Weights of a small GPT-style language model, trained from scratch on English Wikipedia: MLP 640 GELU.
MLP neurons of a small language model. Each row is named by its layer, matrix (down: output weights) and neuron, and shows model dimensions 32-159. Each number is 200 + 20 x the weight over its row's rms, rounded and kept within 0 to 999.
After each neuron's rows is what it responds to, as a language model described it from the Wikipedia text at the highest values.

L2.down354,196,205,214,181,196,212,183,226,199,194,186,196,189,205,216,204,184,188,220,212,219,222,201,179,226,242,213,188,217,215,197,183,176,207,232,186,195,162,209,206,186,201,179,160,194,190,210,228,203,196,206,215,237,224,178,158,212,198,184,186,178,188,198,169,204,243,213,171,178,186,239,202,208,196,176,164,201,181,222,199,206,218,242,214,211,222,206,176,186,191,261,239,217,188,219,194,165,194,172,186,203,251,216,205,206,199,197,186,207,215,210,221,193,195,185,194,194,193,193,201,222,182,196,185,213,230,216,225
Responds to: Start of multi-word names. First word of a multi-word proper name or noun phrase right after "the" or "a", e.g. National (Assembly, Party), United (States), International, former; weaker on first pieces of split words like exc(ess) and di(ff)erence.

L4.down15,221,195,234,209,197,204,162,210,204,190,184,191,195,227,244,211,172,187,231,198,237,214,167,164,192,214,213,195,224,216,203,205,218,182,185,187,187,209,243,192,237,194,196,222,214,216,213,204,197,170,226,169,205,201,172,192,203,200,229,211,200,181,214,196,205,237,167,187,187,204,196,217,169,217,178,212,222,220,202,201,190,224,209,209,203,172,217,200,212,207,217,225,194,166,214,208,181,185,198,200,183,225,218,215,201,205,199,214,210,206,202,238,215,175,201,206,168,206,232,189,224,191,190,216,219,199,202,200
Responds to: Place-name continuation point. Commas, semicolons, hyphens or name pieces right after a place name within a location, e.g. Portland, Oregon, / Indo-Gangetic / San Francisco.

L4.down13,188,219,220,217,168,194,216,219,182,170,209,206,201,180,201,185,173,226,215,203,188,217,222,177,173,226,230,243,214,176,171,184,196,183,187,216,198,197,214,215,205,160,169,190,200,184,220,200,182,216,160,175,214,185,223,178,196,207,204,162,202,213,200,173,195,215,179,165,177,182,206,233,192,225,215,201,212,206,219,190,218,216,240,186,215,182,216,267,205,190,232,213,233,203,191,140,206,187,188,181,200,196,178,211,196,232,205,232,207,174,212,198,202,256,218,167,204,180,196,171,198,175,194,191,195,213,170,192
Responds to: Mid-word fragments. Subword pieces inside a partly spelled word or name, such as bra-ver-y, Fe-ma-le, Nor-fo-lk, plus table pipes, semicolons and initial dots (W.).

L4.down392,185,236,203,180,197,220,166,212,198,182,191,196,195,226,177,184,169,198,217,178,216,218,194,187,190,177,197,199,209,206,170,157,230,223,207,235,225,197,239,209,194,192,174,180,236,179,207,222,216,238,226,197,188,212,150,206,207,223,208,190,211,221,209,192,232,218,185,181,200,181,178,206,196,217,199,198,207,185,226,205,214,220,214,211,200,221,202,176,207,217,206,203,180,216,233,194,209,176,194,182,207,199,217,195,234,219,142,185,203,190,197,191,210,186,236,179,180,257,180,197,204,200,206,170,223,206,165,194
Responds to: Line breaks after headings. Line breaks that end a section heading (==Life==, ==Location==) or a short description line such as "Species of beetle", just before body text.

L4.down523,210,186,213,225,214,191,213,196,229,210,226,209,193,165,186,191,176,200,162,269,220,228,214,209,200,178,219,154,183,175,216,191,229,220,218,185,218,159,190,203,191,191,155,185,200,208,199,177,199,239,170,172,165,210,179,177,196,188,182,190,222,210,181,168,204,209,174,211,186,227,202,209,231,228,178,205,210,195,204,209,165,199,241,208,211,226,180,215,209,233,198,205,198,203,178,189,229,226,185,170,228,193,171,209,191,197,192,223,172,196,221,189,220,178,197,187,194,179,223,221,173,243,203,211,188,208,187,200
Responds to: Adjunct-opening prepositions/conjunctions. Prepositions or conjunctions that open a modifying phrase after a complete clause, often following a comma: despite, by, after, with.

L3.down395,204,217,216,198,167,162,212,199,203,186,209,193,166,196,172,149,191,191,182,170,183,164,232,174,204,203,208,192,232,202,174,206,227,207,189,198,204,196,184,166,216,185,229,199,209,187,224,205,161,216,201,240,210,168,225,202,205,161,236,217,199,231,209,220,230,210,208,203,219,204,168,213,209,209,210,235,182,221,177,156,218,241,182,211,173,195,212,177,208,208,236,202,187,256,197,193,174,209,168,206,191,186,227,184,215,206,212,193,209,191,223,200,202,169,183,190,229,194,243,183,181,185,193,200,178,177,202,215
Responds to: Section heading endings. Closing = signs of wiki section headings such as == Work == or ===Pool D===, plus word pieces inside short heading lines after infobox lists (Singles, Services, Details).

L3.down187,232,197,228,163,213,191,153,174,234,198,196,159,191,193,216,231,178,194,228,216,232,218,183,230,202,210,186,198,214,207,218,218,178,189,140,199,174,194,184,178,233,189,232,203,207,193,214,227,199,197,200,202,180,203,198,205,178,208,214,205,195,213,231,187,224,204,200,233,201,182,197,183,242,196,198,206,197,224,205,218,219,188,201,197,188,207,224,190,182,211,213,199,183,219,185,227,170,207,164,196,201,182,193,183,206,225,226,221,197,210,172,178,198,219,237,166,162,185,207,197,227,199,229,186,172,199,200,217
Responds to: City–region separator comma. The comma after a city or place name that precedes its state, province or country, as in Edmonton, Alberta, Cincinnati, Ohio, or Nairobi, Nairobi County.

L3.down390,205,174,168,206,217,210,200,214,175,202,184,216,226,245,205,142,191,206,205,195,197,202,190,200,182,187,172,219,191,220,192,194,189,200,199,212,198,217,186,233,215,176,202,201,200,212,196,197,188,192,221,230,226,169,232,179,215,198,188,208,202,181,198,155,191,256,178,211,191,192,206,175,186,185,188,195,211,195,201,186,137,211,223,209,172,174,177,211,221,215,178,181,191,207,171,189,188,230,215,169,220,202,174,190,230,190,226,178,208,194,221,249,203,210,215,199,204,166,159,189,192,193,170,187,196,224,184,178
Responds to: Binary conjunctions and separators. Fires on "and", commas, semicolons and dashes joining paired terms in headings, role descriptors and table headers, e.g. footballer and manager, Signs and symptoms.

L2.down293,173,154,192,194,221,209,232,176,216,199,186,211,186,188,215,191,229,202,216,191,172,196,201,227,200,193,251,203,191,192,203,194,163,180,166,212,227,212,217,237,222,211,168,212,182,177,211,216,203,232,200,252,219,212,205,222,211,198,196,191,217,201,209,218,199,211,187,197,197,183,187,209,238,229,212,196,202,178,202,203,180,224,209,211,178,172,182,191,190,173,220,224,215,236,240,181,174,194,203,209,168,218,176,190,214,189,203,211,217,188,212,204,209,190,178,184,181,212,204,184,207,224,213,178,147,188,187,207
Responds to: Compound modifier continuation. Hyphens and similar connectors inside multiword modifiers before a noun, e.g. small-molecule, African-American, right-wing, politically charged, operational and financial.

L2.down274,182,218,172,190,218,210,191,207,190,219,176,241,210,187,192,210,168,225,159,209,160,205,237,239,205,208,186,173,197,205,198,232,199,199,213,168,221,212,204,221,181,246,229,212,223,222,219,217,197,176,195,176,196,179,198,192,218,213,171,197,194,217,160,173,215,210,201,159,180,196,210,186,209,211,172,214,177,178,190,207,201,206,162,204,194,194,223,182,189,191,196,221,231,184,192,227,186,197,176,220,203,181,200,183,185,175,210,221,175,242,254,225,174,194,179,225,212,165,200,190,227,212,207,195,205,200,204,208
Responds to: Clause and date connectors. Commas and connectives that continue a sentence mid-flow, chiefly the comma between day and year in dates (October 13, 1904), plus while, but, However.

L3.down478,206,213,193,176,186,189,217,204,199,210,194,193,185,177,222,196,181,218,178,212,214,199,218,239,158,177,201,157,228,203,180,255,206,169,204,209,208,173,191,196,189,211,182,215,196,214,192,187,184,208,195,205,185,221,184,193,196,193,208,210,212,210,171,197,232,190,165,200,204,206,214,215,229,187,191,207,227,203,181,201,188,266,240,183,178,226,197,220,205,203,198,206,246,192,206,203,197,227,183,218,224,210,207,200,195,216,242,174,188,217,233,199,177,210,203,177,223,238,200,192,209,171,213,177,233,166,188,195
Responds to: Clause boundary connectives. Punctuation and connectives that close one clause and open the next, such as commas, periods, semicolons, and words like as, while, where, whom, with, although.

L2.down203,229,170,205,250,183,198,210,210,184,192,175,219,185,230,169,199,165,215,200,181,200,197,162,184,197,172,215,195,180,169,233,199,227,189,185,197,172,192,196,221,146,204,195,217,198,221,209,194,169,195,226,215,184,231,193,174,177,230,203,162,203,243,209,212,201,205,217,209,171,230,210,184,199,164,174,195,205,207,230,190,199,206,244,195,234,198,187,225,187,225,196,187,206,233,202,187,234,202,172,207,213,157,225,215,171,195,222,198,185,198,180,194,177,179,172,195,203,174,175,208,202,197,209,222,178,193,163,209
Responds to: Role-noun continuation. Tokens right after a person or occupation noun that continue the description, such as "and", commas, plural "s", or "|" (player and coach, writers, Player |).

L2.down275,188,183,203,191,164,207,178,211,209,227,225,223,190,193,208,222,228,189,216,174,224,173,206,177,214,177,169,184,196,220,212,191,200,192,205,226,166,213,224,186,188,205,192,222,179,200,204,210,188,228,237,233,188,196,230,170,203,216,209,205,243,191,225,226,202,209,211,237,204,229,174,187,173,223,200,211,162,180,188,184,189,198,185,215,215,194,170,206,186,204,205,221,185,176,186,211,224,194,159,195,195,206,223,199,199,233,243,192,153,169,189,229,226,221,239,201,217,165,228,170,223,189,192,218,198,232,184,196
Responds to: Headings and plural person-nouns. Two groups: the final = closing wiki section headings (==Discography==), and plural endings on people nouns (archaeologists, advisors, trustees).

L4.down510,192,214,198,189,174,227,184,207,181,176,194,204,189,198,189,205,206,197,199,182,168,190,206,202,163,179,212,160,197,211,236,204,162,203,202,209,220,235,233,180,189,201,155,201,200,213,193,233,124,196,223,210,176,232,204,183,184,235,170,198,186,185,190,183,275,233,237,208,183,218,181,190,202,236,225,195,224,177,177,208,186,191,161,166,210,223,187,197,198,186,214,206,196,237,213,230,200,186,218,191,204,225,193,188,207,179,222,192,169,184,194,200,171,165,177,163,231,222,207,192,208,185,169,200,183,202,199,188
Responds to: Opening quotes and hyphens. Opening quotation marks before a quoted name, title or term (called "The Master", "STOP" command), and hyphens inside compounds (half-brother, semi-final, Abdul-Jalil).

L2.down563,190,220,186,180,202,185,200,220,196,146,202,201,220,224,229,210,171,174,220,189,215,146,201,221,216,174,177,167,203,217,201,200,194,222,219,184,191,219,176,206,182,196,215,228,174,227,212,199,206,211,214,194,177,183,177,204,204,183,206,190,201,236,206,223,172,180,197,197,188,220,194,182,197,219,220,182,215,245,232,183,203,212,211,193,220,186,209,199,199,191,182,205,242,171,223,187,216,238,224,182,204,194,177,206,226,206,190,197,169,215,196,231,226,204,201,193,238,222,197,209,195,199,176,213,189,189,176,205
Responds to: Word continuations and place commas. Second pieces of split words, often in names or lists (Fra|um|ünster, fa|c|ulty, Sw|im|ming), plus commas between place names (Wuxi, Jiangsu; Washington, D.C.).

L3.down196,204,198,186,204,203,184,210,216,184,212,231,230,192,200,204,199,217,206,215,206,199,188,177,245,233,168,190,210,162,231,217,224,208,190,189,202,197,221,231,191,203,200,230,216,188,229,169,210,240,164,216,219,190,187,186,229,206,219,201,218,220,229,213,188,191,191,227,207,188,196,228,204,217,215,163,204,207,231,217,208,186,195,195,176,181,180,194,187,188,192,205,205,207,215,199,200,205,223,228,212,192,175,222,217,194,190,140,208,214,168,215,219,203,194,204,221,171,200,191,207,214,187,199,234,168,200,196,178
Responds to: Adverb suffix, adjective coordination. The -ly ending that completes an adverb (ethnically, steeply, rapidly) and the and or comma joining paired adjectives, inside a modifier before an adjective or participle.

L4.down299,224,157,188,201,197,208,166,174,178,194,200,160,186,179,256,194,204,243,214,249,188,182,180,214,190,206,208,219,199,177,162,228,172,186,194,214,196,220,188,182,176,227,200,181,233,217,219,187,174,209,222,198,201,187,203,221,193,223,221,219,190,222,268,169,201,222,175,231,243,226,202,201,231,195,170,221,209,218,220,194,176,210,203,224,171,219,187,209,176,231,221,205,185,207,179,219,203,202,164,209,220,184,190,183,183,184,212,208,167,176,232,210,199,209,242,211,194,196,207,204,219,191,192,209,205,230,243,205
Responds to: Wiki heading closers. Closing equals signs right after a section title in wiki headings, e.g. ==Cast==, == Work ==; weakly, job titles like director, Chairman.

L2.down418,188,230,170,194,213,216,194,198,177,163,218,206,210,169,189,196,199,193,209,181,176,203,212,181,185,178,154,209,214,206,190,189,227,223,221,166,202,176,214,174,180,215,200,219,212,198,194,200,217,216,208,199,199,226,219,200,219,204,216,194,203,210,202,179,199,240,200,201,188,208,176,169,174,207,178,198,200,201,209,166,181,208,242,204,208,189,214,187,162,173,228,198,198,194,194,226,205,221,195,169,190,223,202,192,210,223,189,226,215,189,192,215,239,199,233,203,206,239,190,188,182,219,202,209,192,219,200,227
Responds to: Before upcoming proper names. Fires on tokens just before a name starts, chiefly the blank line after a Wikipedia short description ("American baseball player (born 1954)", "Species of beetle"), also by, to, city of.

L3.down493,219,195,177,175,187,195,194,215,212,206,186,208,205,201,186,187,184,214,170,187,165,240,207,226,225,163,217,216,204,216,198,195,197,164,273,171,198,232,198,173,209,186,228,234,202,196,208,191,198,194,210,210,227,192,186,216,210,160,211,185,205,154,213,231,231,212,201,191,180,200,183,191,195,182,166,203,186,192,215,195,216,202,184,195,253,212,169,211,185,189,206,164,186,209,210,212,203,228,215,221,171,196,203,200,172,209,213,175,196,227,179,185,183,199,189,199,197,202,211,217,184,205,200,222,217,164,223,188
Responds to: Post-name boundary token. The token right after a completed proper name or list/table row, such as "Slat after", "Sacramento to", credits-line breaks, header-row newlines.